From a checkpoint of a small transformer trained on Wikipedia: width 192, a variant of Muon for these matrices.
MLP neurons of a small language model. Each row is named by its layer, matrix (up: input weights) and neuron, and shows model dimensions 32-95. Each number is 50 + 15 x the weight over its row's rms, rounded and kept within 0 to 99.
Before each neuron's rows, "fires after" lists the tokens most often just before its 100 highest values on Wikipedia text that the model never trained on.

fires after: ",", "19", " in", "18"
L4.up598:38 63 32 39 46 60 49 58 53 53 31 32 41 28 68 27 67 40 55 38 73 77 39 67 44 70 45 33 30 31 42 52 68 64 34 27 57 56 47 53 69 81 78 55 21 54 60 68 67 16 52 52 50 52 46 44 56 50 83 71 49 70 38 49

fires after: "w", ".", " P", " v", " W"
L6.up7:28 36 35 64 58 69 77 53 41 56 47 46 70 54 84 14 48 76 50 56 49 33 47 43 27 25 65 64 60 51 36 40 47 61 54 78 51 37 73 30 56 56 75 49 62 57 51 51 20 46 67 52 79 49 50 53 60 65 56 37 56 70 52 39

fires after: " w", " J", "w", " by", " (", " \""
L6.up751:55 76 66 57 57 73 32 22 63 31 46 59 39 44 59 45 63 67 75 59 54 42 38 67 40 50 45 58 48 44 22 49 45 44 75 76 99 39 51 60 37 48 35 42 33 60 61 92 61 74 57 52 40 60 38 42 62 41 53 27 56 48 41 39

fires after: "20", "19", "–"
L10.up410:60 51 44 11 56 37 47 39 71 60 42 55 44 76 35 42 74 41 39 69 65 17 65 65 47 21 49 23 39 45 51 47 80 56 47 57 58 45 54 42 59 88 57 62 37 36 31 68 74 25 59 81 65 49 34 54 47 35 21 48 27 70 41 54

fires after: " C", "op", " c", "C", " At", "hem"
L10.up653:57 44 77 46 49 49 31 24 50 78 52 45 16 33 66 72 33 43 47 51 41 19 45 71 54 50 58 42 31 49 48 60 72 22 45 37 61 59 44 41 35 62 55 35 50 35 19 47 46 33 31 55 49 46 43 51 60 55 68 49 61 45 59 39

fires after: " ", " in", " of"
L9.up598:35 52 42 67 49 40 35 52 74 52 75 39 62 74 46 54 35 21 38 53 46 58 49 52 15 38 18 48 51 51 42 55 51 67 36 47 22 69 54 50 61 58 83 31 20 40 62 39 75 50 73 46 50 53 61 47 68 54 53 48 73 38 37 68

fires after: " on", " at", " (", " under", " On", " as"
L5.up518:71 61 44 63 96 56 56 72 46 73 58 46 45 59 39 41 67 36 64 80 70 64 49 52 47 60 39 66 29 72 45 79 55 51 49 61 43 73 53 45 53 47 33 60 61 39 56 36 63 77 53 58 57 49 42 73 57 52 53 73 32 52 60 25

fires after: " the", "-", " A", "|", "S", " S"
L9.up202:47 48 41 40 58 18 38 65 36 63 48 64 51 53 47 52 33 56 36 30 48 44 29 68 48 45 47 45 50 44 58 47 70 57 38 38 60 18 71 37 43 38 55 54 60 44 48 63 45 34 51 29 46 30 34 99 56 73 47 52 62 74 34 60

fires after: " (", " in", " as", " In", "N", "A"
L5.up162:46 68 35 60 69 51 48 73 61 61 58 50 36 49 50 19 84 54 56 83 41 63 38 50 42 57 65 61 45 20 34 61 46 59 54 43 61 67 91 25 27 45 41 44 43 55 26 43 18 25 56 40 51 69 30 50 57 51 91 71 70 30 35 52

fires after: " ", " (", "\""
L9.up561:24 82 63 48 71 70 37 51 36 57 55 76 55 53 66 49 65 45 39 45 52 45 56 62 34 58 42 41 39 42 45 62 53 44 64 40 78 47 79 62 59 35 59 33 47 43 49 63 53 51 59 45 37 20 75 60 25 63 39 29 37 55 34 75

fires after: " v", " c", " V", " p", "ene", " P"
L8.up400:43 48 50 40 27 43 75 38 68 15 75 60 40 39 61 43 61 32 24 37 50 31 19 65 71 50 38 85 76 55 63 59 27 66 40 41 44 00 27 59 51 70 44 41 40 58 50 43 43 77 42 48 49 45 68 63 68 36 37 45 45 64 69 59

fires after: " a", " A", " an", "A", "z"
L6.up274:84 49 51 64 60 68 82 30 44 42 50 31 54 68 55 48 51 40 69 43 46 25 27 76 61 55 36 51 59 54 62 49 70 65 50 30 51 48 28 51 44 53 51 33 47 45 66 29 20 49 71 42 23 28 51 13 48 40 40 44 66 47 51 24

fires after: " d", " h", " c", " C", " D"
L5.up246:66 66 36 44 45 35 57 63 48 37 56 55 17 58 45 55 59 45 32 81 22 92 30 50 16 51 72 37 48 19 33 46 55 64 32 41 56 60 40 68 55 43 58 28 26 54 29 34 74 51 41 48 43 30 68 59 48 66 54 52 48 52 38 96

fires after: ",", "′", " .", "it"
L10.up542:57 47 44 15 68 48 70 58 48 55 40 39 52 48 73 62 59 75 57 43 42 54 66 58 54 43 55 66 49 69 80 51 47 58 46 66 30 47 27 59 45 37 21 44 53 59 68 72 30 73 34 40 63 50 79 47 23 20 34 48 52 56 59 59

fires after: " ", "1", "3", "4"
L9.up357:52 52 51 57 59 63 56 52 55 71 73 57 51 64 49 41 71 25 49 53 61 70 54 63 69 58 45 67 31 60 36 65 82 58 51 67 42 45 41 60 52 68 53 66 48 62 91 67 25 78 23 64 42 50 40 57 77 42 58 70 78 62 72 40

fires after: " c", " fl", " v", " C", " Ch", " Fl"
L6.up145:63 68 24 53 50 33 52 36 35 67 66 27 34 39 51 47 55 60 32 54 44 36 30 33 63 52 33 56 71 53 43 36 39 33 53 48 27 40 23 53 49 68 45 43 37 37 67 41 58 60 47 67 59 68 60 57 54 59 58 80 33 51 44 53

fires after: " C", "C", " As", " S", "2", " s"
L6.up17:83 58 08 33 63 41 60 48 61 16 83 52 46 29 62 76 49 45 58 46 79 70 34 66 62 65 81 48 50 41 45 56 51 57 58 57 78 51 18 40 48 52 38 50 14 52 37 50 50 86 73 49 40 84 68 49 45 64 80 59 51 43 39 46

fires after: " t", " ar", " cont", " med", " c"
L4.up599:49 58 73 27 46 31 65 56 67 72 36 33 41 47 42 51 39 44 41 36 55 26 41 64 65 42 38 48 55 62 63 48 28 59 63 53 40 48 27 75 21 63 29 54 63 76 25 51 77 61 43 63 26 53 69 52 74 52 42 62 22 37 59 45

fires after: " N", " K", " V", " M"
L6.up578:43 64 30 57 61 30 44 61 72 84 49 46 55 36 57 75 18 69 78 35 55 69 47 64 65 26 58 62 41 65 29 54 37 51 52 43 45 56 56 59 39 66 48 39 52 16 23 56 34 41 77 44 32 46 41 37 44 44 44 47 49 40 60 45

fires after: " d", " D", " O", " c", " /", " C"
L10.up584:46 64 29 35 75 46 28 52 31 59 48 76 27 59 34 70 55 53 45 52 31 78 26 43 38 28 45 62 38 41 23 75 40 30 37 74 53 37 42 59 25 54 57 79 29 20 60 22 49 49 46 70 50 63 59 71 61 66 62 52 49 42 55 53

fires after: "cl", " c", " C", "c", " W", "h"
L8.up545:46 60 45 62 39 50 35 39 66 45 56 54 30 46 47 66 76 32 34 52 68 75 63 44 45 64 54 50 51 50 48 69 56 71 52 36 61 48 40 57 26 40 39 29 46 42 70 41 68 69 58 69 50 43 61 55 54 17 35 47 40 54 32 75

fires after: " was", " of", " I", " e", "h"
L8.up363:34 51 29 52 73 49 67 46 66 53 45 60 53 20 45 36 50 53 60 62 41 78 30 67 52 40 45 65 46 59 60 54 40 53 39 37 58 40 70 61 61 60 54 43 36 24 53 53 66 68 24 43 44 49 40 63 34 50 53 43 41 61 46 69

fires after: " ", "3", "4", "1", "2"
L4.up244:56 68 71 62 57 35 34 43 25 72 85 41 46 30 61 49 52 45 37 47 56 50 39 31 45 48 47 67 26 53 40 72 46 40 58 70 64 50 54 57 48 52 74 50 63 47 73 50 59 62 58 60 36 83 45 62 54 68 57 71 85 41 32 38

fires after: " T", " t", " Lab", " Sub", " out"
L6.up56:79 47 56 61 49 70 56 49 55 79 59 47 27 40 46 69 41 47 49 51 59 46 60 70 19 38 43 06 61 55 32 57 31 41 65 81 51 24 39 54 52 61 12 52 40 72 17 58 44 40 45 55 21 78 65 56 51 46 46 32 66 62 56 49

fires after: ".", "s", ",", "sc"
L10.up207:64 49 47 56 62 45 66 44 48 85 52 69 57 59 43 13 65 52 31 63 22 63 40 48 41 55 53 44 56 38 43 43 47 42 63 44 72 33 61 42 52 75 30 57 60 24 68 54 69 50 56 44 40 46 46 62 64 37 20 35 44 49 54 59

fires after: " F", " f"
L8.up84:27 53 62 33 53 52 82 29 48 95 72 61 45 15 83 28 45 27 64 76 38 30 61 72 60 32 43 54 44 42 57 70 48 43 68 47 48 52 65 66 58 59 42 51 53 57 19 37 20 47 39 55 60 61 48 67 48 74 45 40 63 45 62 46

fires after: " P", " p", "P", "c", " c", " im"
L6.up494:59 39 55 58 53 39 46 42 41 57 51 45 24 35 40 64 39 34 52 87 78 41 67 36 44 86 48 64 55 78 27 54 39 66 76 48 42 43 43 55 58 47 29 53 25 71 28 18 71 61 88 67 53 61 54 64 26 40 48 35 65 46 70 57

fires after: " (", "-", " \"", " un", " re"
L5.up109:36 47 46 60 42 51 57 59 81 58 68 65 53 32 38 44 69 31 22 81 57 59 44 51 30 47 48 58 61 19 32 74 73 55 74 49 61 59 49 56 44 41 24 32 54 54 38 52 58 60 51 57 44 47 37 46 56 41 27 55 55 63 50 75

fires after: " of", " in", " and", " African", ","
L3.up408:25 25 47 80 60 47 56 66 36 62 99 32 33 54 47 60 38 53 76 44 66 54 62 46 42 38 34 56 71 51 58 30 55 47 62 41 74 52 26 44 55 30 35 64 58 47 34 53 80 67 56 56 77 75 77 63 60 41 69 40 62 51 41 46

fires after: " |", " ", " S", " %", "et", "eat"
L10.up236:36 48 58 54 57 56 49 34 42 47 53 70 59 62 68 52 32 43 62 13 20 54 42 40 39 53 55 48 57 52 41 42 73 43 49 42 17 41 83 34 36 68 39 30 33 48 42 32 68 25 37 75 46 40 54 50 52 42 77 60 46 47 45 30

fires after: " b", " B", "B", "H", "S", " k"
L4.up532:46 60 78 64 50 34 35 48 73 29 42 63 55 09 69 55 57 30 51 30 50 58 59 72 58 63 45 56 54 18 47 60 60 63 50 53 55 65 45 57 29 42 63 48 52 39 66 45 60 64 31 64 45 70 52 58 43 67 35 61 60 44 41 45

fires after: " S", " (", " \"", "E"
L5.up465:69 49 67 78 51 37 45 57 40 50 73 34 35 37 56 19 37 59 57 81 20 57 40 56 63 35 36 60 21 54 36 45 76 63 40 51 92 27 37 39 62 62 41 33 50 38 38 64 23 70 83 49 45 42 37 68 65 48 41 47 38 58 59 19

fires after: " |", "|", "-", " P"
L5.up122:45 41 57 58 71 49 44 37 67 46 58 30 40 60 62 65 85 50 45 37 43 45 46 56 55 62 65 45 35 55 56 67 38 42 61 56 24 34 70 41 61 45 50 39 57 33 56 59 81 62 29 30 48 29 46 59 41 93 54 31 66 44 63 49

fires after: ",", "ed"
L9.up624:51 54 65 51 65 58 66 75 52 62 47 58 39 53 85 56 59 64 61 33 33 56 50 57 11 36 61 71 49 42 44 52 45 54 21 52 32 66 38 61 51 28 61 73 55 62 53 29 37 57 49 53 85 39 76 45 44 38 46 53 45 42 50 35

fires after: " C", " c", " ", " R", "ts", " D"
L10.up40:10 69 50 26 68 51 32 47 56 42 71 21 16 64 58 78 28 33 53 65 40 39 46 71 45 59 59 25 48 62 26 51 69 55 52 60 62 74 63 49 45 60 37 36 29 47 42 52 43 62 30 58 27 67 64 47 53 35 58 67 72 84 66 26

fires after: " G", " g", "g", "G", " Met"
L8.up51:50 65 57 67 55 75 25 49 42 70 48 43 48 30 61 64 48 44 22 54 48 61 56 44 63 75 49 72 52 25 46 62 53 36 59 45 53 27 52 62 35 57 38 38 52 45 45 31 57 43 67 34 52 36 78 58 48 29 19 45 29 41 48 42

fires after: " ", "st", "ans", " Sen"
L10.up606:40 50 52 53 61 66 29 41 38 52 58 58 44 60 52 27 16 34 55 73 43 27 30 47 40 61 71 35 54 50 51 41 69 46 63 46 53 29 44 39 63 67 72 41 48 69 43 73 53 57 65 14 69 65 59 29 67 65 23 44 70 64 41 60

fires after: " on", " On", " Gu", "On", " W", " off"
L5.up434:51 58 63 56 71 57 27 61 49 72 30 38 47 31 46 06 56 63 61 56 51 64 61 61 56 41 54 89 37 40 79 67 38 53 68 48 34 55 46 26 25 74 37 37 42 48 49 52 43 59 74 61 76 58 42 55 45 40 64 43 41 52 57 52

fires after: " b", " in", " B", "b", "B"
L8.up15:35 57 52 44 48 50 31 35 38 48 48 69 34 50 58 50 36 48 37 35 62 85 43 80 34 43 62 59 53 25 16 67 42 33 52 59 48 70 49 54 45 28 19 42 77 69 68 29 72 42 22 46 40 32 52 58 58 73 48 45 49 38 30 44

fires after: " t", " p", " T", "y", " sy"
L4.up307:56 80 63 52 37 59 64 58 57 39 56 49 41 45 64 49 29 43 63 38 52 42 39 37 28 46 53 62 76 32 43 51 41 42 66 51 57 63 48 55 44 49 52 55 62 60 39 58 34 69 46 57 37 69 28 43 42 32 40 15 68 00 48 75

fires after: " S", " s", " Br", " re"
L4.up585:45 46 37 47 59 50 52 58 48 38 56 85 45 56 37 33 50 62 55 44 72 66 58 75 77 32 38 63 68 66 31 36 27 62 46 79 32 61 29 52 34 68 47 19 60 73 57 67 47 55 37 23 44 70 60 60 38 24 48 27 65 73 52 47

fires after: " C", " c", " G", "P", " A", "E"
L8.up529:40 63 43 18 43 25 40 72 71 47 43 61 40 23 54 62 52 44 52 38 41 54 64 54 60 67 54 46 30 37 38 58 53 36 29 43 38 43 50 15 64 72 55 41 46 60 45 57 71 35 65 49 53 44 28 27 56 69 34 62 65 19 35 36

fires after: " B", " Gu", " b", " N"
L5.up550:33 42 90 67 49 62 62 46 49 52 44 32 77 34 55 60 35 22 54 62 60 56 37 44 37 29 46 80 72 66 34 55 68 48 37 22 40 48 35 60 25 41 13 43 66 26 58 74 52 46 50 26 56 66 79 68 74 39 59 48 44 52 65 42

fires after: ",", "|", "-", " |", " s"
L10.up70:67 73 44 74 33 56 52 55 40 65 57 44 43 30 84 46 60 64 63 38 64 54 64 65 55 61 81 57 62 39 44 90 46 63 52 57 10 61 62 45 59 22 28 62 32 23 39 35 67 60 62 36 61 44 49 65 48 73 50 71 68 29 41 64

fires after: " G", " P", " g", "G", " O", " D"
L4.up663:59 60 26 30 56 29 42 24 42 45 54 34 39 31 38 48 52 64 48 60 35 74 58 69 49 53 55 86 48 33 24 53 57 44 59 37 64 84 74 46 44 72 63 36 50 55 26 36 54 66 69 23 32 46 58 63 49 37 31 60 38 36 69 50

fires after: " m", " N", " n", "n", "en", " al"
L5.up68:51 38 50 52 53 58 55 48 51 45 78 52 51 48 52 60 38 65 55 47 68 33 36 43 46 60 61 34 37 49 29 49 31 96 62 28 63 53 50 41 56 68 42 54 48 45 26 30 48 80 66 38 48 46 71 56 77 47 59 82 38 76 78 69

fires after: " R", " O", " r", " G", " p"
L5.up151:28 43 71 59 38 50 73 51 32 49 60 68 75 52 44 69 67 45 47 38 42 36 48 62 49 60 42 49 27 52 19 71 54 40 48 73 50 62 45 50 67 74 42 70 63 72 65 58 55 52 61 58 46 51 64 41 55 73 55 57 70 54 40 34

fires after: " ", " F", "-", " cont", "–", " ("
L10.up535:43 56 51 64 56 49 64 66 47 68 45 56 43 76 32 40 59 47 30 59 40 37 42 48 43 50 44 54 39 57 40 63 34 45 48 69 51 54 37 63 52 44 39 40 33 50 58 46 54 26 66 50 38 79 77 47 46 45 59 44 55 45 57 88

fires after: " an", " A", " a", " An", "t"
L6.up745:44 31 32 38 64 71 42 40 27 48 40 55 39 53 62 24 75 73 61 31 26 56 51 68 68 46 39 42 30 54 45 46 55 68 42 30 60 69 39 65 32 43 41 22 48 42 44 55 40 44 51 30 37 55 40 51 57 42 74 51 56 53 65 35

fires after: " F", " f", " high", " C", "In"
L4.up591:69 52 66 43 57 63 53 55 63 72 81 60 62 29 93 26 38 42 42 85 31 29 16 45 47 50 44 44 31 39 69 57 51 40 41 77 37 51 74 51 42 67 52 48 70 59 50 61 48 51 29 53 41 30 54 55 37 48 68 37 16 61 63 40

fires after: "t", " T", " det", "th", "et", " t"
L10.up172:71 65 51 27 48 36 61 38 70 57 30 55 43 49 41 68 35 40 85 63 46 34 57 40 34 27 23 07 75 44 53 65 62 37 59 45 66 39 74 63 19 38 63 29 40 54 31 60 49 47 49 50 22 51 31 72 54 45 47 22 38 53 46 45

fires after: " was", "19", " in", "20", " (", " cent"
L10.up469:34 29 54 55 17 43 46 47 36 46 60 40 55 48 60 34 75 05 68 36 55 41 79 72 28 37 20 22 47 57 34 33 56 63 31 29 77 53 47 66 65 54 61 53 63 68 32 61 27 59 64 62 32 78 63 48 43 68 37 27 73 64 36 44

fires after: " ", " District"
L8.up45:21 58 53 43 62 47 34 58 56 59 50 76 54 56 28 40 31 24 47 34 49 59 45 57 24 52 51 15 34 37 42 39 67 60 48 67 36 70 52 36 55 64 55 39 38 37 64 63 64 50 39 65 33 63 61 63 40 49 53 51 60 49 27 66

fires after: ".", "op", "out"
L8.up231:59 37 35 36 58 51 48 40 45 78 70 52 54 36 55 32 60 62 30 63 58 40 33 34 32 71 69 23 53 10 41 46 49 60 47 61 52 53 56 39 57 61 47 67 63 43 66 74 47 48 62 42 66 59 45 49 46 33 66 43 31 76 45 17

fires after: "19", "20", "18"
L10.up355:66 40 31 40 36 74 39 49 75 61 54 41 62 56 53 28 82 35 62 29 55 40 61 69 56 33 36 51 49 39 59 45 63 60 24 44 63 37 44 55 53 73 49 66 41 36 27 54 52 65 47 41 65 32 68 30 46 40 36 55 40 47 69 57

fires after: ",", " the", " in", " August", " September"
L10.up550:94 39 64 76 71 36 75 67 65 36 61 67 45 44 57 68 51 45 52 43 42 51 43 71 19 39 55 84 41 37 50 43 40 43 23 36 29 65 24 33 60 67 45 49 38 53 44 63 35 40 65 46 29 46 52 70 63 65 66 66 35 50 51 46

fires after: " N", " V", " in", " G", " v", " T"
L5.up433:42 47 66 48 42 77 46 34 38 43 60 46 41 55 46 36 51 67 56 45 51 20 53 46 29 67 73 60 43 59 45 79 63 47 46 57 77 49 61 82 51 67 50 52 46 44 11 42 76 49 87 65 39 58 82 40 71 59 50 54 44 41 61 38

fires after: " |", " ", " Candidate"
L5.up438:39 43 52 51 65 52 75 44 48 59 63 63 62 59 50 37 57 46 51 21 40 32 55 44 65 71 56 65 46 49 28 55 50 47 19 50 10 38 64 44 55 70 44 74 45 39 60 56 54 41 53 53 66 34 48 48 74 74 59 48 76 33 45 13

fires after: "h", "b", "L", "m", " L", " l"
L9.up593:41 29 40 44 65 36 66 42 66 22 42 30 49 77 39 33 40 78 57 49 53 61 34 63 50 55 56 45 45 20 45 34 30 82 52 60 59 53 54 47 47 45 40 61 59 13 41 47 52 60 02 27 32 32 68 43 42 47 47 47 40 50 90 62

fires after: " |", "0", "°N", "5", "m", "h"
L4.up49:43 53 52 59 26 40 50 53 64 15 36 47 44 61 57 56 35 52 58 40 54 79 54 74 29 65 59 54 57 32 53 30 48 67 46 65 58 68 17 40 34 37 48 73 52 64 37 20 46 67 33 40 38 57 35 72 48 05 45 34 85 34 58 59

fires after: " S", " inc", " R", " r", " M", " med"
L4.up75:43 81 49 52 24 31 61 24 66 48 82 47 58 54 86 36 59 44 66 53 63 53 30 53 60 71 50 33 43 43 35 72 42 28 57 73 53 50 17 56 62 61 40 63 56 59 33 48 68 21 47 38 53 56 51 60 92 60 77 63 41 73 22 44

fires after: ",", " of", " in", " E", "í", " =\n\n"
L8.up546:23 67 36 40 71 46 20 83 48 53 40 64 44 44 47 31 60 30 32 44 70 42 32 40 33 70 26 75 37 46 64 40 53 40 34 17 30 43 36 57 63 74 50 22 27 33 77 59 67 27 45 34 48 63 66 53 51 58 47 47 54 52 77 82

fires after: " a", " the", " \"", " (", " Ind", " pol"
L5.up676:74 41 42 62 43 59 24 70 63 57 50 60 32 27 13 43 54 06 35 54 58 81 61 54 37 86 47 66 54 20 66 50 63 58 28 70 54 48 43 45 67 64 38 46 60 50 37 42 51 56 81 15 67 42 65 63 37 62 39 55 95 59 43 62

fires after: " ", " and"
L8.up552:53 40 63 76 57 73 25 59 53 60 22 49 50 43 49 27 38 16 38 57 41 54 57 48 50 69 58 44 62 61 59 41 43 74 28 56 59 32 23 71 27 78 48 41 67 75 53 43 78 38 78 50 46 78 70 33 48 21 48 64 51 62 67 74

fires after: " ", " comp", " sc"
L8.up449:43 72 55 31 66 59 57 71 37 56 45 30 76 47 45 41 45 52 49 48 36 44 55 41 32 54 59 39 34 47 52 40 40 55 39 54 67 65 49 37 64 64 57 65 55 34 67 49 29 38 36 91 37 60 53 66 70 43 52 42 40 59 35 37

fires after: ",", " N"
L5.up628:29 38 67 47 56 45 60 42 33 51 59 31 24 62 52 61 25 72 56 62 66 63 48 49 40 40 62 66 58 46 30 28 54 69 41 39 59 54 46 54 28 55 44 61 30 34 37 46 60 57 66 43 28 54 54 44 72 60 62 63 48 66 51 54

fires after: "19", "20", " kn", "ow"
L4.up401:74 64 21 42 46 48 52 52 61 50 22 48 66 45 59 55 34 53 84 42 63 39 58 71 49 56 30 28 54 51 63 54 46 57 51 40 67 39 61 53 37 50 60 69 38 66 30 50 44 62 51 36 48 34 23 22 61 24 27 45 66 59 27 54

fires after: "19", " ", "20"
L3.up447:46 63 55 39 39 61 26 54 37 58 35 54 44 65 44 63 35 43 52 38 41 55 51 29 68 61 24 42 31 58 51 60 34 69 25 54 62 29 51 61 49 57 59 49 59 63 67 40 51 42 45 58 35 55 41 48 35 62 56 75 39 46 45 68

fires after: " |", "\n", " b", "-", "|"
L10.up695:42 50 36 59 48 49 47 45 56 31 65 86 74 57 50 49 37 48 29 54 51 66 34 54 62 73 35 42 64 39 44 53 48 44 38 60 56 46 68 60 36 56 41 41 51 38 39 61 63 59 49 37 82 55 51 59 65 76 52 57 80 57 28 58

fires after: ":", ",", "°", "′", "a"
L8.up196:50 55 54 74 41 47 65 40 45 68 42 37 28 44 42 64 58 74 40 50 47 49 43 24 31 37 71 55 57 46 45 50 50 68 26 40 59 23 69 67 61 48 47 47 63 39 77 21 43 83 41 30 67 69 54 44 31 49 35 73 40 45 27 48

fires after: " F", " P", "F", "O", " f"
L4.up324:61 87 66 64 71 42 46 22 41 73 29 57 57 57 47 58 43 61 41 52 46 33 39 42 52 54 67 65 32 73 32 50 60 65 50 31 56 25 65 56 49 59 50 59 71 49 26 66 56 52 49 74 34 62 33 65 65 76 51 44 57 53 66 15

fires after: " N", " V", " P", "O", " C", " Atl"
L4.up547:42 48 52 70 76 60 70 43 45 65 39 40 61 79 55 79 58 65 64 47 47 54 34 53 50 55 42 58 27 47 22 63 35 58 63 46 98 50 43 47 37 70 64 62 40 30 60 54 43 40 53 55 46 63 48 38 47 52 25 56 42 39 78 55

fires after: " C", " In", " d", " S", "c", " ind"
L9.up46:53 43 42 40 39 39 93 62 62 54 63 56 30 56 51 49 44 64 42 49 47 76 56 48 59 33 76 50 72 33 29 48 81 79 33 67 59 39 44 43 47 42 60 35 57 50 63 58 65 49 43 64 36 75 64 59 79 50 71 53 26 57 43 27

fires after: " the", "|", " s", " S", " N", " ar"
L5.up118:41 63 41 35 75 37 41 40 35 50 52 41 50 63 47 31 58 54 39 47 70 29 44 45 50 49 59 56 35 38 52 54 58 41 54 62 35 19 50 47 22 41 46 41 62 49 46 51 60 58 63 41 59 71 52 66 59 77 05 54 45 43 41 55

fires after: " University", " b", " the", " K", " wh", " Wh"
L6.up435:39 41 66 54 65 55 37 68 58 65 65 37 51 64 40 59 52 39 84 57 62 74 36 37 47 50 70 58 35 32 26 40 48 60 52 38 22 54 58 54 39 11 56 33 20 30 63 65 22 46 27 47 40 31 38 34 55 60 37 45 30 52 37 81

fires after: " known", " f", " F", " the", " such", " b"
L4.up717:55 58 68 35 51 50 73 72 56 57 50 59 57 21 41 26 59 27 66 77 68 30 21 54 40 42 77 75 52 37 55 74 47 29 29 36 18 58 68 39 57 37 38 32 39 55 81 64 47 60 56 39 50 81 52 47 52 74 45 30 48 49 77 65

fires after: " S", " s", "at", "ort"
L8.up126:63 27 51 31 30 36 60 48 36 51 63 65 52 48 33 55 24 59 46 64 73 61 60 67 41 70 11 51 49 57 44 60 42 73 40 69 56 41 69 68 53 52 31 64 66 70 30 55 44 52 69 28 28 48 53 73 56 35 45 44 64 37 53 34

fires after: " the", " as", " h", " K", "C", " H"
L4.up269:35 62 33 39 49 70 63 62 30 77 77 58 53 41 48 35 54 33 61 64 34 99 56 40 39 40 58 42 38 38 25 33 50 46 59 42 37 30 61 63 52 34 37 51 45 52 55 45 34 41 57 76 56 34 36 63 39 63 42 60 40 44 49 42

fires after: " T", " t", ".", " —", " Sh"
L6.up197:84 66 36 55 49 46 40 52 30 43 39 54 54 56 38 50 44 56 68 57 27 30 42 45 45 21 37 23 44 79 49 64 52 32 68 43 46 52 57 59 47 63 51 58 56 53 29 87 48 57 72 30 04 68 39 58 41 43 38 38 64 37 40 55

fires after: " c", " In", " C", " Inter", " in", " Br"
L6.up374:53 64 38 46 54 31 28 50 39 47 43 51 19 32 53 44 66 58 25 60 49 54 49 47 71 67 58 63 44 17 33 65 51 22 44 52 62 60 56 51 63 63 33 54 47 33 46 38 47 48 55 59 73 82 41 61 55 60 66 57 82 28 57 28